MLP neurons of a small language model. Each row is named by its layer, matrix (gate and up: input weights; down: output weights) and neuron, and shows model dimensions 0-159. Each number is 500 + 25 x the weight over its row's rms, rounded and kept within 0 to 999. Numbers have three digits each. A neuron's up and down rows have the sign that makes its largest values positive.
A block is one neuron, or neurons of one layer that tend to fire together. After each block is what it responds to, as a language model described it from the Wikipedia text at the highest values.

L4.gate28:500510518510505529512511466511495482500472520510528511459482513518481507505507515489526524521532506511485484479493482517504442501535499500530476432503507486526565588464551495516492537503521560481474514517520491495493531549528522505523512521505530532510513492491486474482481492507497507465475501509512524528482501546472509518491509526521511511505470486521529470466495473513479454461487536450453478495452495460479511531500489530483515519527466541446472502502456529473522507502473490
L4.up28:494519532492495510491505468510564467483430515516489546532527455475522495488512522464474537480519499516512459438512489533501439530534512482516480454538468460509497529500528547490456490478513540507487481522543528480472500490500527496505530466508469523486505503485492524541519493506489527472491512493508518474496526492501529486505511556486521462478498470514548542493500532536509480496529500468554456507516515469478526502488525535535478435512466524490508519474487492430522504516478445
L4.down28:515481510522517476499506494488487503457485491465484458538522482511432506527466509476493497524535523494519519518451479490493505538477498470523570487491476557465517485521480491512540507487490443505504469465459481537522482490500476497481473515461514474474503568511484556501517530456486501493522478533456495503528489488479478483503516462504511503475507530521463460471508537481513554515483447532513508471497501507532482481493497467508522467537546460504478516457515506521508532476535529
L4.gate86:486466462513499489470523486497484513436466468545484466525531479538494516476504526517449506495531500502462467452474537540508462451513539491520440485482490474499554536503505499514507488496522507493495510467487475513473464518512504466560497506520487493530484487513460511495481477467498510458491519496538504508500498516494482507490513551477476478473459490499474482465520523457480525507530519499483508493563475492494486478462511477478493470455531500521490511488475446428526517564498491
L4.up86:514464481502533520486454471481496495494461532486468478503524449493436494515521475516479497491524499511498558479475539472518509518505491475513506518510508488515503508492519470454522465518485486504486475516490493534505494526481537529473547502508528484511519500462483488486556513581496503480508451489513516479509500496501479515495514489498477493517427491516494497470506471494504502543511458498484507470524511476540539503484511502504450472553459490514513488500537508527499564527559471
L4.down86:486487512492514519508482489506537472521502483490539467517451505499534485521505541473483483506516502543518497446522505477517456536471502457492550479523498493484503498523485504476503490481497537511505529471520508528505485463487486504498546560508514529484505566508501492485503474507497536531538554553540483530491506512473498477489515467480506587466494490499506478471510487470517502470446486507497512488528522503471523540474495509483512497462504543471509543457518507492489520528484483
L4.gate348:515491537503517463464485520509517519494507511537510500496468484459509529488488502491516503525479461549527545488501530532486512476507503498454503496524513538518513510476514473448479499496500515475461536474496506453531476515477471537442515463538494533528482529495474486527508526510493494493511501510495498486500530481484472533492519506535442502506465529526510493519554517459531527491546518506465502499519469498508499509473519526503510496456490453560483508485521478481512492498530518
L4.up348:512476527497503539478509465500470490520499549468531485522463441495446489505502508509501498499522513496518486490548527522431489467464540489496511486495458469535509530529534492493533537488518482486490518520490515529511513548540499513507468502511499508486462492488447513531524532482491456483483474504468526472501499538511487497485520528460475502444505490520530498510515509438479512530515534446452485473509455533563505481485496502502484480513499508508483510519466512545517484512517454
L4.down348:493506515525470476530514496502475474537450477496501468486513525510548485480503477508464513531513481473511465507469510473505534473542454474521451508505517515474509494483478528481501525453469505472474529496519495478505524454447483476506505453476493503480512530529496556497498485470477513461525536552524491499504493476456516519494509498492494506506484476514521463462505488541496533463472487512510525487504532482494510504532520461497475458507509471517497522541502485507505503515471494
L4.gate563:479456543510552468513446489540510495517510507458488493474557499512574520510518538483486491468496495501528489512467478507532491506535510490513509541498467487499498498498514523492499494491503469511539499506479522533497483520485510517552484570489513496463519486493448456493534499531517503469460472510526491456503481469476448519493511537515516459493519494457479519465487536522538507480490479489499501488482488465530462528481499436533512471489481530513509462498541471445493525504507497
L4.up563:487569534488514530507489482529491542491520496472477494468566537520505533487501485510479460498499491500403480474493488526503469456541532496544495499505486471494520534476484503491507485499565506499504515499531507518462528542497473496526511505470496483487482513497464558486528494524501469491491529508504525457547490495529472499533456509510498550503472487486515486484489496500538498510489507514514474468501484482499493513488489457499492523535501505461510441450520510525516493469463456
L4.down563:575506541509493527513550446514498488524439520483534492538465511500478497487478504464499531472503456479517539492461477548494500493498473495524500486493503522494487494513504501477486485494488516510460485448483507495531523537487493500507547493504488458517512535500554461528511499530463493516521511542515527504486529516484485529514520488434524512504508493472496471482508513506492524500491509486520432530533517531453501491466498492512468470520490484560462492521493457533487494528566497
Responds to: Commas, semicolons and table pipe cells that close a long clause or cell of prose, e.g. "in the first round," or "in 1968. |".

L4.gate192:483497472504489525492498490503454519495477481486537545495501513477487498477575526469534527521519483504498476561496506487457541474492472521518481489558451519530478509517510459442508503482447507520471501519518528489485461466505515548483524483511543491514478516562519544464492485528496530523499474477482524503472487533491470551460520513511475533524490465490501453487457499463516521454474518484521504527493500472490511510494511494512473521504494483493524514490447486511508539503531484
L4.up192:559467526481550462501530479481491494526508495487556522524530487477490483486481492501503508466511496527477464487481510498486489447458489475519515479474500525481486520555521516469492516479500467491487521538530492508491512493499441503522478531497503479557443505594509506488566486510491503512444517532484510496512496485505455534475515421516474535529460488478522496451494471484508506478481527535519518480528532491495488494512499517489491568481522456490509501513491494495448462474515493
L4.down192:496500471490481512470532491520522508505549468509528440504487484478507558534500528452510543465500435512526496536527509514495534541490513508526492518553523540507492486448485494486515541522517505540500538493515495526482522491523496493494532529512506490531532430469498497541431506489491513515520490485512540493502481522515500513492482499484504478472526487562481446491540440499536457498500473527462477510467487452510499497504474491422502494504513475458501510507489513547506522496504548
L4.gate258:496508506493473470521566512489481488538500501506501538487508488473485478486476503523485506522460497475496496500484510456522508512453506522504490499550451475508498454454509506493539512464521525527509536502467524508538476501523529492509481453469492500515505517524505542490488531477471496493528527488461516503510512486521510516507523533525507548500525494424457518485510498453482507482410504508501519488464526493512502499508491506500492501525491530548523505487513488539536482522514529
L4.up258:531515530512513492528507503477475511504514525490505492471469505528489452506510484503464489486481491497543534456557520512485533447461540463481483536547525507509533502483486487535452530503508503493484513494453501537454464516496501535503529507507510516479446505473501485556558506516536502514535505461506502521499432558541459455535485540511474500472465501463478532490515533544472504521497480458540505510495502526506490504472493514479483501498460499515500488489488507523509516479441529
L4.down258:485486492523442506480483479508502502510519493446497481494532552505494492513498521469523524553477554497529502546487488517522505500517539503476484486520475442487480528504462484498481498511500511502516482519481458450502518470506485515454464482483484507486507529491480502513453491480531498491537468497521501492460506481509513521514493478550532523513504479512467480535513505490460482492501461483531511552493488537493478500536544526495491447481516517556501504485503499493496513474504530
L4.gate323:489497528505505494469491485505480496514435473526485502536470479496513473501517516480485487499520494500481514495508529513482561520474496518509458526495509470525499474523506505520521476513532478525492461513486459479503449506536506504466489527494482436512519549447560518510484489516493525479492516446488513484459472504477455525493501513498471543513533521507527477495505476501528491456485468511528490532499467511449521511520481494437475507473513475503551479506460493523525454536475506
L4.up323:499481488539499524516494502513509512502524527493517511494547532498504506486466514544476524480463477493497486498511545527499504519487485530453461481537497511502553490481515511509508526502489502536499508499489533518497564530514525483508480492535493470502497499517518511441514502478463461474517466435540530534478506503493488551525528466517518487534494450486471440497501483493509487536479479480468515498475470464522527501488558507537481506505529451511498465524494512491478527477495553
L4.down323:501492449504486511496477484480493519526538491500510474447490473479538489461480492540530498484529472526508488516501492537514500498542509514484493485467508480522557515527510539486539554527463467491481485503495493514494452504526487470507520488470559478475538548497492520464516516497424469495532489508499502544485497522528504521478534463480482473522542480531512481473490543462507500536471447521491480565514520496503501479497508488483504450497532563487495488464494493526533522512527538
L4.gate443:494502526516507483520443549505525538495469486512516500547473504530507525505521521501513475504540526501482502490501509480518511513524485480493514502534504546519512519485463456508532485482541459524508521503508503478504511474524535482523502460447545508516485533479514521480509519537494504515488460454580496515490467542449521514509471523467516484536491500490472473535496507482444505497493534477488516502512533509503507543524521510507461493507490535503471472563517490535476461494449522
L4.up443:455554514543543519488517527485489507507490498492512492515501507510491504489492500502460518505495529520463519493488485466482485540495523521488484494550499497534499477455513467503516488521494508459530512543501465502462489503486500435528502524472539476533504489465506523505492510487495437488542489515503522536496450522502452492491441502489563496527496530455500487500501525518486492518498435519485516494442470528491500491508487522476465479499467481565520520554482497524524498464454531
L4.down443:511482547467502475531505513534534482522491501482495494509547527489514521490500502463483498514500482490510496503506520536520503478505502470513511510520533525494492475517523470504462543516500514546485510496588581509523552498509469461514488478484486519540513468498482458535521490546521502542518499465531471492482525480500550510511512504501497493503507514480493487512471486499498515450501462488535495471469544527519512495417489484534524534512482532471462476501484449501488491464521505
Responds to: Second word piece right after a word-initial C or c, as in c-ray(on), Ced-ar, C-ell, C-ran(well); more weakly, other mid-word pieces and words like counter.

L20.gate556:508461514499449467479507503504521526541482531511494513503451500519502547487481528503514501541477554532513513510480468473490521520470483517491487535503500499480510498475513506496463499482478506491506521512516447471514471497534487489492499495515499529519505553451480549519490484466470498514480511512518492540522541533516476484478473473497462516535481471536525533488513468540548531488437447502522486499500501503481485471525501459516562499501482497523481529482510481470493495515458501
L20.up556:485476449524500463456512489471502500473495513514505524513465503473514496483521496554466490505539519550522517472522502466522450519544497479458470497501508490515464468480498460504466495450460553486493557511496524497499500483481500491496508469466477477491507497506517497466516505507497499508458506529524487549530495522504483452499536462529496490513474512533523491488510531518501496507470466511509452496515472497500467491504534484504507506530490481510485473538493506513512532421439479
L20.down556:501501499485472519492558448488485498476464539489452452449459519496474539491499522499511491499508490504479457523505478504493502507498507457510479495520464525501500509462493524543480557516527531494503505505495521487495470505533494486544505499537499524544487536449554455494509479490500517501453496495497531518524571488505504525494518509479461494526474538475514496539493517515516449500494518512514524468503479476489537489490441506472502474500486466520496476481473515508531497497498478
Responds to: Commas and closing parentheses right after a proper name or noun phrase, such as "Symons,", "Ghica,", "2018),", plus first pieces of given names like Mar-, Lind-, Sal-.

L4.gate36:509482542481473517477526551536534481498518511483455507522507488519505485495513496477510471490508470550510460492568549431495523459514500492470516510511521520478483487497505471507504482457522510466520443515492476506507500496513536483454516506493503497479423492556503507554463473511524491525511536481490514483520498497518531493483483493525503494455503501508474486513497468524462511486503528516507461532456507475524494504474514485537479510476529523536470463507522494510522481514522469
L4.up36:493527519520541453498532550516538483523524463477484500468499490476503498483491514506483449491519497483458504495499491500535461524514489499517526518554518503490487470474521469500497446427501485518474463469516444529492491472492466527479504480532495515558472527523491505488511479486523521530497463486489479494538470517466537462493491470453512527473519501520507486531446468497519506460558515504485518515478448419512510490497513467558491453503511511484489477481520504480486507491492528
L4.down36:485462500515473509479477467481492542482505475493509516512491506490538494546484523477513502482491548501511511486488480518465522513498495509463457459460505477482467509502448543467506492517457520472471537442478490501529526507474458536513497503491480480497528517498484487491512474515499477513519528521477577473551568510482496502521515515531501484475501508462534456495464522506520491495521511483483511488493492499479530540514491470513500461506499471475489520499495497516465495512485498
L4.gate98:508494534534517517531446480465495540492477467472527470530492526495497482498503523512472486474527457524525473547534501483539562541506493523497495512530511506498545472551476511503521499488461477507526516484523492525488523515516469475480507508488510458486468552490508487569499511504533530514502519474472515506470491484510486465494483490457500517507492477504500489478471487547478517521519525484540490531490490508474514511515491501504522519504503512547522509521451500459510489494531513
L4.up98:509462484510494478495506477497550510513518471501470509492511506516476518459475479505492521554514551453527474518466469524481487479496460493452516538474519499455517501477549489505561486493535537476489454468462476547500464454473480487502485526478490502539473468557463508475555514506474501515467500510535476503495470533481522511467537460511497502515505527535476467455502543532481527534501517508512493505541501495500481504502529491513495457475507541508509496525500505510516482497466472
L4.down98:474529513540516522526512530493486511508463476512544493485493464507490496488470472499465490489518488467506453526533516534563535515553504509505478494478496501505488507549478460457445523530475515492519477503523522495490517509498519516507494495476475499523545528449491508492489496510513527558505528479491501505474483471514505486491455523511474577505539489499542500522482481467460490522494490483542503533480526479496512486440503531480535486524482483483510523506509523463518528520529498
L4.gate326:471473547549519504513490518530529474489509493474475485520499536484513508497478486518504454487519478551496476512540482516517489504515508523455529511478490432505504476513525478477519523490503475489524490494530495505569501512452482518516508548516486527526487511487484493500520479549462489499464468491470506481495513504485461427487543512519489493471522482455478533507489504553517436511487478494489513508518491495479512504477530540501488456486509536501512499484505487506500489497519445
L4.up326:531516495511495463450525534445474502502516454509491480512561528520535473518523502472526508491512508512460502532510451497517495530491477513486475509494528454512529496498532506498483487467535515516532491501505509484511453493484495499517464562494496516492476511509509460485501502523493491474474441516474512477516537475445497479506495507528453486505498472441482539502476518491453485485459511520480481545482514507498490480501490530529478517488498504504490507542497490498556487498549496
L4.down326:514526513490474561477502506545494501538449538501523455496520495468478497486489441527474529502483503470488481514519547467532480471525505487501512495467480480477538517471482507457483493511468527494512544461504516508490509536504468531512531477476505499511521450522523470499527527500492494513533489527486430519456534503471507495499438470540477528498525522487509516494498501523514502547502503496545459482494482478509531549484467460499525499508500496525538470480506522474482462535523506
L4.gate628:527501496472485511531535472556481501489515478508544520516509543533517498479480480506505526538509514487521502486486511525478456482518508470478479544479495543502531493505489509531492491480512465503478499523512479504494531505499512503479469513524501509561490485476512501453494514440530557520504499506477434481455481477533495479477511515496470458505511555507472468490498510505507476479505539523486479514516509476528543463515508470534494478468464501534452471537547529510510529531510511
L4.up628:512509493490481515463483509501531529551464495537475504505536552480470526470500470499506546479533456514483480559504475456485517512531508517528475493540512526502490494525538530502519485484481511528518506477480518491535530505500506488487519501499509484508510514530490507553469488512461507509520507506522496483478526488511476510518543508517538515491484495513484511473494431526569478505483502463469492509492489503479509567487524547469495542534487519491533496508418471473521442473494481
L4.down628:522526536567474545449553500481497521510489488476488471503521509517439502496522493537509515538559502519500492500513490469491505535525450502474476497516511495536467503551484520480500495485502499493526479483504482499493482519506483476486514528443507517487484483513495545490490495501461472486501506490478471522499511518508461506491508500562502548495467488512484514521493462488505487521467470521494481499489474498510420493484470535512498481531528523520475492461549497506433476513488501
Responds to: Closing == or === markers ending Wikipedia section headings (Career, Film, Creation); also some word-final pieces like -ly, -is, -dia.

L20.gate571:475481484481479482446493498532440522524523501543544468487490512491518488443499499500498453467514466505507495460508547489541497513446507488496477458489491506484506482470482450522495509488513465455503509491534494516482496513508510515497456514541479553499501495539505531459505458549494498467493479503496509524493484531494465491519504553493507469503478502524487539475494523493514461471462465517459500509450441449529503496505477478501530486505475515491538468514486496513545521518465507
L20.up571:491477506519477517524526489477535497463495492540505503536463502482542521492507519479453536541505517509523503521448518478483492515483508494489479551496513480482478509468496482529485520542508473467448520446555519513524508479505491484506491531488500473491498481477498491507514468516470476500487493481490508455525514526505460537505518474560539471518493485465466458479442496469442544483470472478527540458535490491476507481507505480530550511501515488496498517483487524489506520511487463
L20.down571:512503516513524485516488513511517504444461498502548504526504489493463507496518479530525504578503494510520487440502503501555512507485469537504525489482525493481515493531462506521539484478524459470496511519512524488479486518504485490463470521484511500528519527524480468505494552532498484485504541519500530476521514521525510499526453443515495488514490523494508503514467509486540474473480499480470510480499486457506539514500526502525449505471566510509496511509487507517489489498498482
Responds to: Closing == of Wikipedia section headings (Release, Personnel, See also) and line breaks after article titles or paragraph-final sentences, occasionally mid-phrase spaces.

L9.gate138:499478530527495513537505495498528477497490503516481538539460501492499484504499567485467532512485522506499463518475512537487507471471520482495483569461482490496485461489502512496464491503508518524502492476525508517509515533516508488501490442524477498502490493504468511532487471495521506529510520527513495469531489490505498522475503439464509507531465472518491468484483521500492478514533464502540481476486508483565506496503484466504451474532481518477508499518497525519490486538518524
L9.up138:499468493509514513499478496559515465441557503473468481454496526504511493520488496490513506497492479489578487532517466482511505525490502517502499519508524480550528539488494522488465498510517468493545488518485541489517485542518492495517490486522489474469500535496487476475553559557502481489493504525502502467515501513484459493503451485545503464466469521487510527443547503495460452477486488533508514498483520492499493495511476505520462529503521520495531512515504507530492547468472507
L9.down138:505521528509487495516528498512465481513451473501477509508512522475462535436506504432502475477501555498497493506518547522492479512495459482519517508550507493484467470518514503518442505479499507527436497416505519485515497524468473524525515493481498489540489543514520540515477486505502537553504510520522516527530526523477465521483531508469533477516525490497491493507499539541522484504500503521475477472535438478497498493496504476480495546514509460533468520512548503485526504515541514
L9.gate233:492484560534475449484505516496515496504507542473516489500533477487554495478500526516494486513489501501508495524489466501477467546507477498523451477485546514510458500486463505503483477501498478496485495487507492523533474464475497519545481454519499507535501569536483479514507474505502506516534493527548508476491470508508500507481469522482516490460500498503491515472521528473501490478468482528523481494505524498500525518480503475506495504522455488502505503489507491520481490511445499
L9.up233:496557539484479489475540505517474440520482481484482508487499490519492541473502539459493506502514531504499500554533501486560496516505504502530486499467528501504502489544509466498488484473520505486514468485512495500466484486517519514518472502524468491496494496522567509490476511478479462477531492517535538483500503466502509551473490518558487535494494471500482501462492474500487520500468554533501539496480532513467486452489521519508515504510492503532509470486481508480504452473486512
L9.down233:511487507537509493490514435489509474478499478478490491523460491514485493463519488467468521473484498521520469521501473476511511495484476503563485518514524510524475520466456496451552569509520543530434512455540482514455527518525481471475500472442550506513485497512511508515521485489471462514455498520498485488482497531478495533496472514495520471482539527497483487514483469496478472561496502463469465517473487476482541503546499490505483507494497498495506490494519486464472518519508483
L9.gate294:475458483501530525462493508442470490548499494450541470524491526509524542524505493521487512490490497474521501530506484499527500501477456491456510537488485517541497510476503468452478535483475464512503521518491485518525531491508529502536469482505523522464532525515520530480515499458501451500439492506545475484480507508465505534515456521532524514485507512517483495479499495487523492490497532549522427486463521516507489543524529523491456498522496513496467494524473499475493495525519528
L9.up294:492496489503472482490533554476524483477507486460500520467520489519531486493519500446483486464579510484504493467480541544532481495528504469541443538456522488505541497522515521485489505517510502482466496482571499514487542474494546469494523510490480468484487509483488474485522497442511507471470496519497491525502512483516523501503513480501472509480481512520516479510481489481479481544542529506456482542456508471482495533474481452535520485526495506489462455465491523464487518471475466
L9.down294:477537480505515462481508458497482491482442483515502544476476521506490504492485504468503439509516489478507439454488493480482502481487507475499494511563465567481512495512455519461536469526507473486534499506502533497461481516519453492474488494465480478499545516496513501530495521533520503445517497523511545501543511481499492497495528521507524448499506521496492462466513520444493503494518504449486460509525522491478514529497472557526504531485544518538492517467535501538521487527502490
L9.gate493:501528451491495466526528505469521479491470521499495478514509482501466512483535506474507468492468480481466538496523447482458508503518489527501455536517484488483485500466542480472507489534503513499509449494463490529509555533471487554444538506490540511493480540503502456451518511519529494546492520472484532471476510491475488512488483541487512535490475506521525535507518518482486532520479500511525494487479485475469503462479540477490540495493427493514487482529475435461506467518518539
L9.up493:514501507500501500478531494503515523585564511486479496546497463518470508494515530512503499480503563459489496500540480472515490540494482507483530530575521517506529502469460462485493472528498471505476482501503567523487472486565492510490513512504497489567538541511450514470474542508494466499486494487504544475516480516496510467468492483509526533469514468540544528529519533461462529528498520524502473532512486486496500476505484503470524489517464488487494524534496514512517512503513543
L9.down493:509514508501503424512524514545479501476482465480495489513542521481523523499508517517543498453500503488476538466492498563500514559521494521490502536453491502477500494462461511468463517486497521490524528519515518508504518494528453488485508471491495477484516490533501508509483475509494438497521464483536485522507530520465470532514517523509535494484492467499482534481525510477449563484510491510476480507500486492492534540460514505558504503544486497493497425488512481494506524492454500
Responds to: Mainly "until" (also "after", "before") closing a tenure span in biographies, e.g. "from 1949 until his death"; also "|" cells in stats tables, heading "==", and sentence periods.

L9.gate84:500505509537482477473506499496523491476463466500494492480506486498507506533530537540521494495490523477543488493502523515518466486506512505486518482495506473463478440509486459537539507477522477485457479514550477470468499499513462499512524466495524506468503529534503506453514502457503484505510513539538516531520485479445505516511489531488529442481422537473521545530508469486515499509539490575482522511529481476490523470479514484491516470518505551469513482517513515527545523516420470
L9.up84:536487464496518485481497470504483503461508515510509540521472497502515506518486462494492491480503515538506493457533499517470517495527519496499524536500484480504466483555481543545488516466497534526482502491513488467515518507515502522505441514452478444485497483516529503487496480476485470482491498507508485485531518491521495524509516481455524546469517461534498478508502500478482532500539488506498489514526495490511487468513524532497550457514486505445498507548482491483492465453495516
L9.down84:466438515487483511525480508532518453489474519521474508472494509483467494477521515475478486480492456451495513549472479489498472463493510487465496533509491506474511483524536493505512486551501493468492481566466500477482504460486505506498484457507535506513516468516453469527505505453497498467512532519487511478496504522508521490496539514561485520512497493554506501497488511482513524481497491515514510522537475503521534501476506515500503510531531515521487498537510469511542494480486471
L9.gate369:553549474500462486482550487502521489434508500523513491512470453504462502462496485526512508495467451478498485495519483505476513500515502493515495531479491477500532476486520459460479509511537443524494502464481486524479523519486501507470501457513500519470497518500533479488505547535492477470509487493526527466484481483493474532502481514511490523509485498493468500461518481501483480476497490474501481487502459473511521512502533511471502509517513515481527547522491476474495522537489496
L9.up369:501487517499531554505555498525522480516493465528516501510544444493500526456507535546499524470556494472528479491484490476485503450470492516503474487499508492457544459491528483492456503495507504508465496492446533514481520529464508507510469486516470507509496523505570489517507526502504489491463474498513507514492480490516486525504491445498469508492502460475526498467515485520491527486537489507496509518473475491540497516488531555486428461516522545507539503468517513539471541442492452
L9.down369:525486532525517492522479513479503510459486503483455512495467546465518507499515486486502485461517521539451526483500509502517504530496518484479516511544523507490459510520481509521448577482450510500510474484528477490503450481508489475510478487485486489518528441503445498476523476460454501550516485529500450550512520493449532526437497502519546504510524504491500538534508537512492505501466503476503506500514509517513470524498493488521519564515507496510453495488489532523528508508492536
L9.gate497:508526487481495499496506480478548466493477431493501478507512461505512511480522475497485502468500484504498548476518521521490539494470520499512440482485509505444522512491479505503499476479537518508516510495555476562499530526455474442491552502491545508500456483555507497476473503485485494541533515531513488524492482509480508538489539498510503542468504484503485529535549463478502465494468519539527492533552498488532513477506535541489474505444510511495524483531482489502517500527505473
L9.up497:482458498501482537511456500524515479530499490517530523530496460533481494478491524533505489530519541485522494510548487506517489482512515535522492507438461522509507528473563489506530482471527504495534511508544498522500534471460467474501505481512532552454528497518482519506497514476474504514489538487475525505506537497465478512503510498491525552464520518470535536513522478473487491504468497514415516559510481488519515542520486524538498474476519512474501477544509467475483500525486493
L9.down497:506510473504489488515494428509479500453466502486545505472504498514506496464478486465499549478499468504483473477443473498509528504529498472474512498491507496491479475508486501498471533492513468576466455488524466470488489512505542460534526512518478519512522509493471439506485500492482524502500506503492474532492478506540530489482473514448547537553524452534534468518487510489454528498523509518512463503484486494500490476505498461539452488478513486488487457473492511521471530490473561
L9.gate592:473500502468505518515473473495543504486485494452526507535560505446501513508525518484492477518487538493525478463527462500494465444492469511521520470556500458517528529512486507505511511535479495496522522499543517505531479537495513519523494478509502503497482436473498454514490489541495491494508530496491469498475485494537524544500528466498521524509508474486553496506518495488561522479506516490491453478506478515494472527529459530502435462516476537484511474488507496501507477476541480
L9.up592:509493471508495530533469504483458489448482489457529453509502497477512502521502499504483510504527497518449482498549562548485498503484504503537471459485515517530476537537495501493493495515506487530498503497551503526500480533504517450508484505530467482528496518494459463505474415518505521491514544499510481478488450492514514492476525455483542495506502466467461515442482509484530423506517534487473512542515482512520502531520495470501508512543473498483515486560462499455495482526570469
L9.down592:506550500518519498445491524461526496485541470449546507549496541470512531485524478450536495482476507460513503500467508520537516512534484520471478459504475558552497493493518492497480514477486489523448517459519494503504513525483493442488464494503489522512498437501530538501489467556470521473538526481486501516466494497510466462543458491514533497457510505486535460513485520482484484522531526530460475479487527515512482524521510519514497515505533477500504509549518481526497500523515510
Responds to: Commas ending an introductory time or condition phrase before the main clause, as in "After that," "On 23 November," "Later,"; also clause-joining words like although, after.

L9.gate126:501513501453510505474525466511534476488509502517509517494506496511501519524552491489482515497525520419484495521512498494473462560485512438497505527504472450509469500518494509474534471507509500528549483515495482510510465500475483562477493527486443479515518491488480486515511504541533499517494508472515493519478485456485525545502525512507454540488486503456544533507454501498464542523502489496509522494514494494500492486510495461474489495525490437544556506525499528524528535487493493
L9.up126:501529501469454491460506496472543527513510513533505496467472495511509521512531481482514520518462488489500454521513504495505503484529492486481494485531515506476496473507529482529471474497485543503482477475478470524507567481518492566525537513487482502483476511550473500519492485515435518487522520496517509520462468496444507495523503475496460546500431463509531484507477502560517568526483473502478500484572475468546520494464501502504533464503521484546513491498523535499469501480455507
L9.down126:522468502519488501524483487516547492528486482493547497508467573543490486465526484489469487495484453515513497505492489479492514539482488518467477488488471536507482436475473487510460487508489484509487535518484476503475540532493505460524463500491446482479506483483493496512499525486504489486497508523489452506498481487514496448497496493479498497514553553500454501466466492550547497561462485473496535500503514489476512526493551549504486522476522500479518493444523533523490507477499500
L9.gate144:529476515548453479444531485470518512481506470500541464480489504457448497533495469523507465491498471496503507491507502503512522498518509527482506512523480479484519506495524516507501472496468449466493517542479463504496503489513535494495468460549499492448506500479501471528547518480528554495505506466538502498494502535509509517521528501536487550510501506504502505484508530496510571487477492496542547515484561499509469479475487510490563481481503487498489479534479503464519523492481524
L9.up144:523486526506469469492476496518493495492510454474474489488520504508480504491518468492493522554540538459464491485484519473475559497518501482523499514475526484508500517513518522549498511507498513515533493528468503500554466499527543448506511533493468503505513486501522498479530543501476503495474534543495512489510452495509528517541492508498495540496480525469539508465459487489493490516506482461497558474472499505467474475485473506514507485487527485483517451548477513453512487491491533
L9.down144:504495464550499489492493486452498478483511507465529505493449474532471544510521499516493511470497486498505499463518501505504475504468483498508481496477514530493497509504535518491530483466508512512523539478497473502475498519456507515496528462483510500450526494471490463493516511472496486523494488541504469508483524454528488518556515447510471506501515548510515505525476494511510486521479487531473515531497490479497439483437504513539536564495461531525512516476490527495493477505509514
L9.gate277:520501514527427490499505485510438508520495494470532532502503546540466506480544505495489530512490518523503466452541539449475559497498476497524466543524512485533503483544496523531467498500450484534516497495545445509443508503515479479495467506494501486494512523526493455515485478492472474473465506488496470477548493500479488511513508517535519526497536517508489502543539520509504528516514497514497519501473531451515511543504503528488466536519518468528492546507480489543477506507511492
L9.up277:535510476508483485457492515458511517485520513483551500494484474490474482497537517525477461483516552444483532493480495531531480515497529472427507542484522513493494484493514519531474470486518567452493527557501513499489462479498527506492516483508467514539477508492469450469432544480505496491468518518530495542482582479512514524535496478501529524542495448463497494469487496498465500513538496509537483510487531474493502453515544526467499451521520471494519545536521516505469517487509549
L9.down277:511458492535513500487495521516540502524499431484476517502536521465503477467512518521494527485517515511464488510521539469539485524526511504545509504503506494522461512484476475484459507483468513518472496493500508538461529513497482530512531529502547489507512537479503496458496526517531505468496519494466523544524515475545589530520498486541522512519525528520531524486533546471510498510460476497504525502536490508499494513474521520536522512482503438534496508509491526504545516484525506
L9.gate527:531543509484512494503500474522490503505458517518505510496476471499505488547499460497521557512538530481512526506501519485478517517512491512490498478515512569490463487541486490503450492470468531488509521504492541518487502531507479538525443531491489485521481494496499520463511478464504511475524513506538516484485525496503498473459501461501507492487528523442497479520501537496478490571519487517483526474557470516489493527521529472464548480494489472546499493467523495521488494501509498
L9.up527:508521529466492466499481500556475528576482480500517479503494475544526469527501509485491546504484501485530491492498476453490481486515509516500479460501506454524497535496515482510516497504443487502485496472486530484474462491521506537518470455505535529531480504487508505485539454504520497503515506550515551515473503478470499521528475516503505504512516509424498501523508525501506503552505492524538505489549539515509454476493464514509517501523479510494471504526504478471510474494485492
L9.down527:504489493467485542494496512496477515553534485539550477478453522517444487512497478451499568498490493432515518486540492498513537528470482514496518486522476503501448544500533487528528549512471498523471501476479501507470499524499506516531522460488481519471491478461457516488539514493523519512485468484507514503457494527512487520522504505522519517509530475486514472504474485489506495513447532501572505523497530491481483494514514522488514549481482520488523471493479498486512504419511486
Responds to: Word-internal subword pieces, mostly "er" or "ri" right after an opening fragment, as in Em-er-son, P-er-etz, imp-ri-sonment, Ok-la-homa.

L20.gate175:478478524528509520457480490447513542501498501514474507505510498483489511456482477509518514506504516519516506514529501465454429489467488519518482514469499523501488481491484497473501539522513485483498464509515498538513482570483503440492450490490511501492486550539492449531542502494502481466501475534530526508487456547481507472518478494491467538495441501510471481503483490486526499512537497516490524513505456503539440485530536529507511494477500489502493573443500483489499491499483506
L20.up175:505553520499501499493540542533508500502515474469525471499495474551528507469530508457515513510501552501548491519518486459511518508526507488534507509477441518499491551538506511504551539460528515508519515480499484504495493481513520520492485518469482527502496539473478567502550496515510502546501486482481524422542482508486512508466485511532532518504472495473505536516488494507478463495488486477487486435486499495472534532491509494474484536507473490544420493494507512510501510519513492
L20.down175:501493470486521489513501495461502539508496484505468487497503515534466500479453467496529482511512509492458481546488435536499498500487483526530500495504519509472506531479461499494471537423486493477476509475483521516484449481510494464519476477546504509519460440508475488499535511505492481467507499481506505524526506495469464548491488501487476493505516494453530513503520489490451499478455520485491489499485519451488503495469502537510460528490479483483509513476477474500489508463483509
Responds to: Middle subword pieces inside personal and place names, often in sports result tables and lists, such as C-lift-onville, Yara-slav, D-il-worth.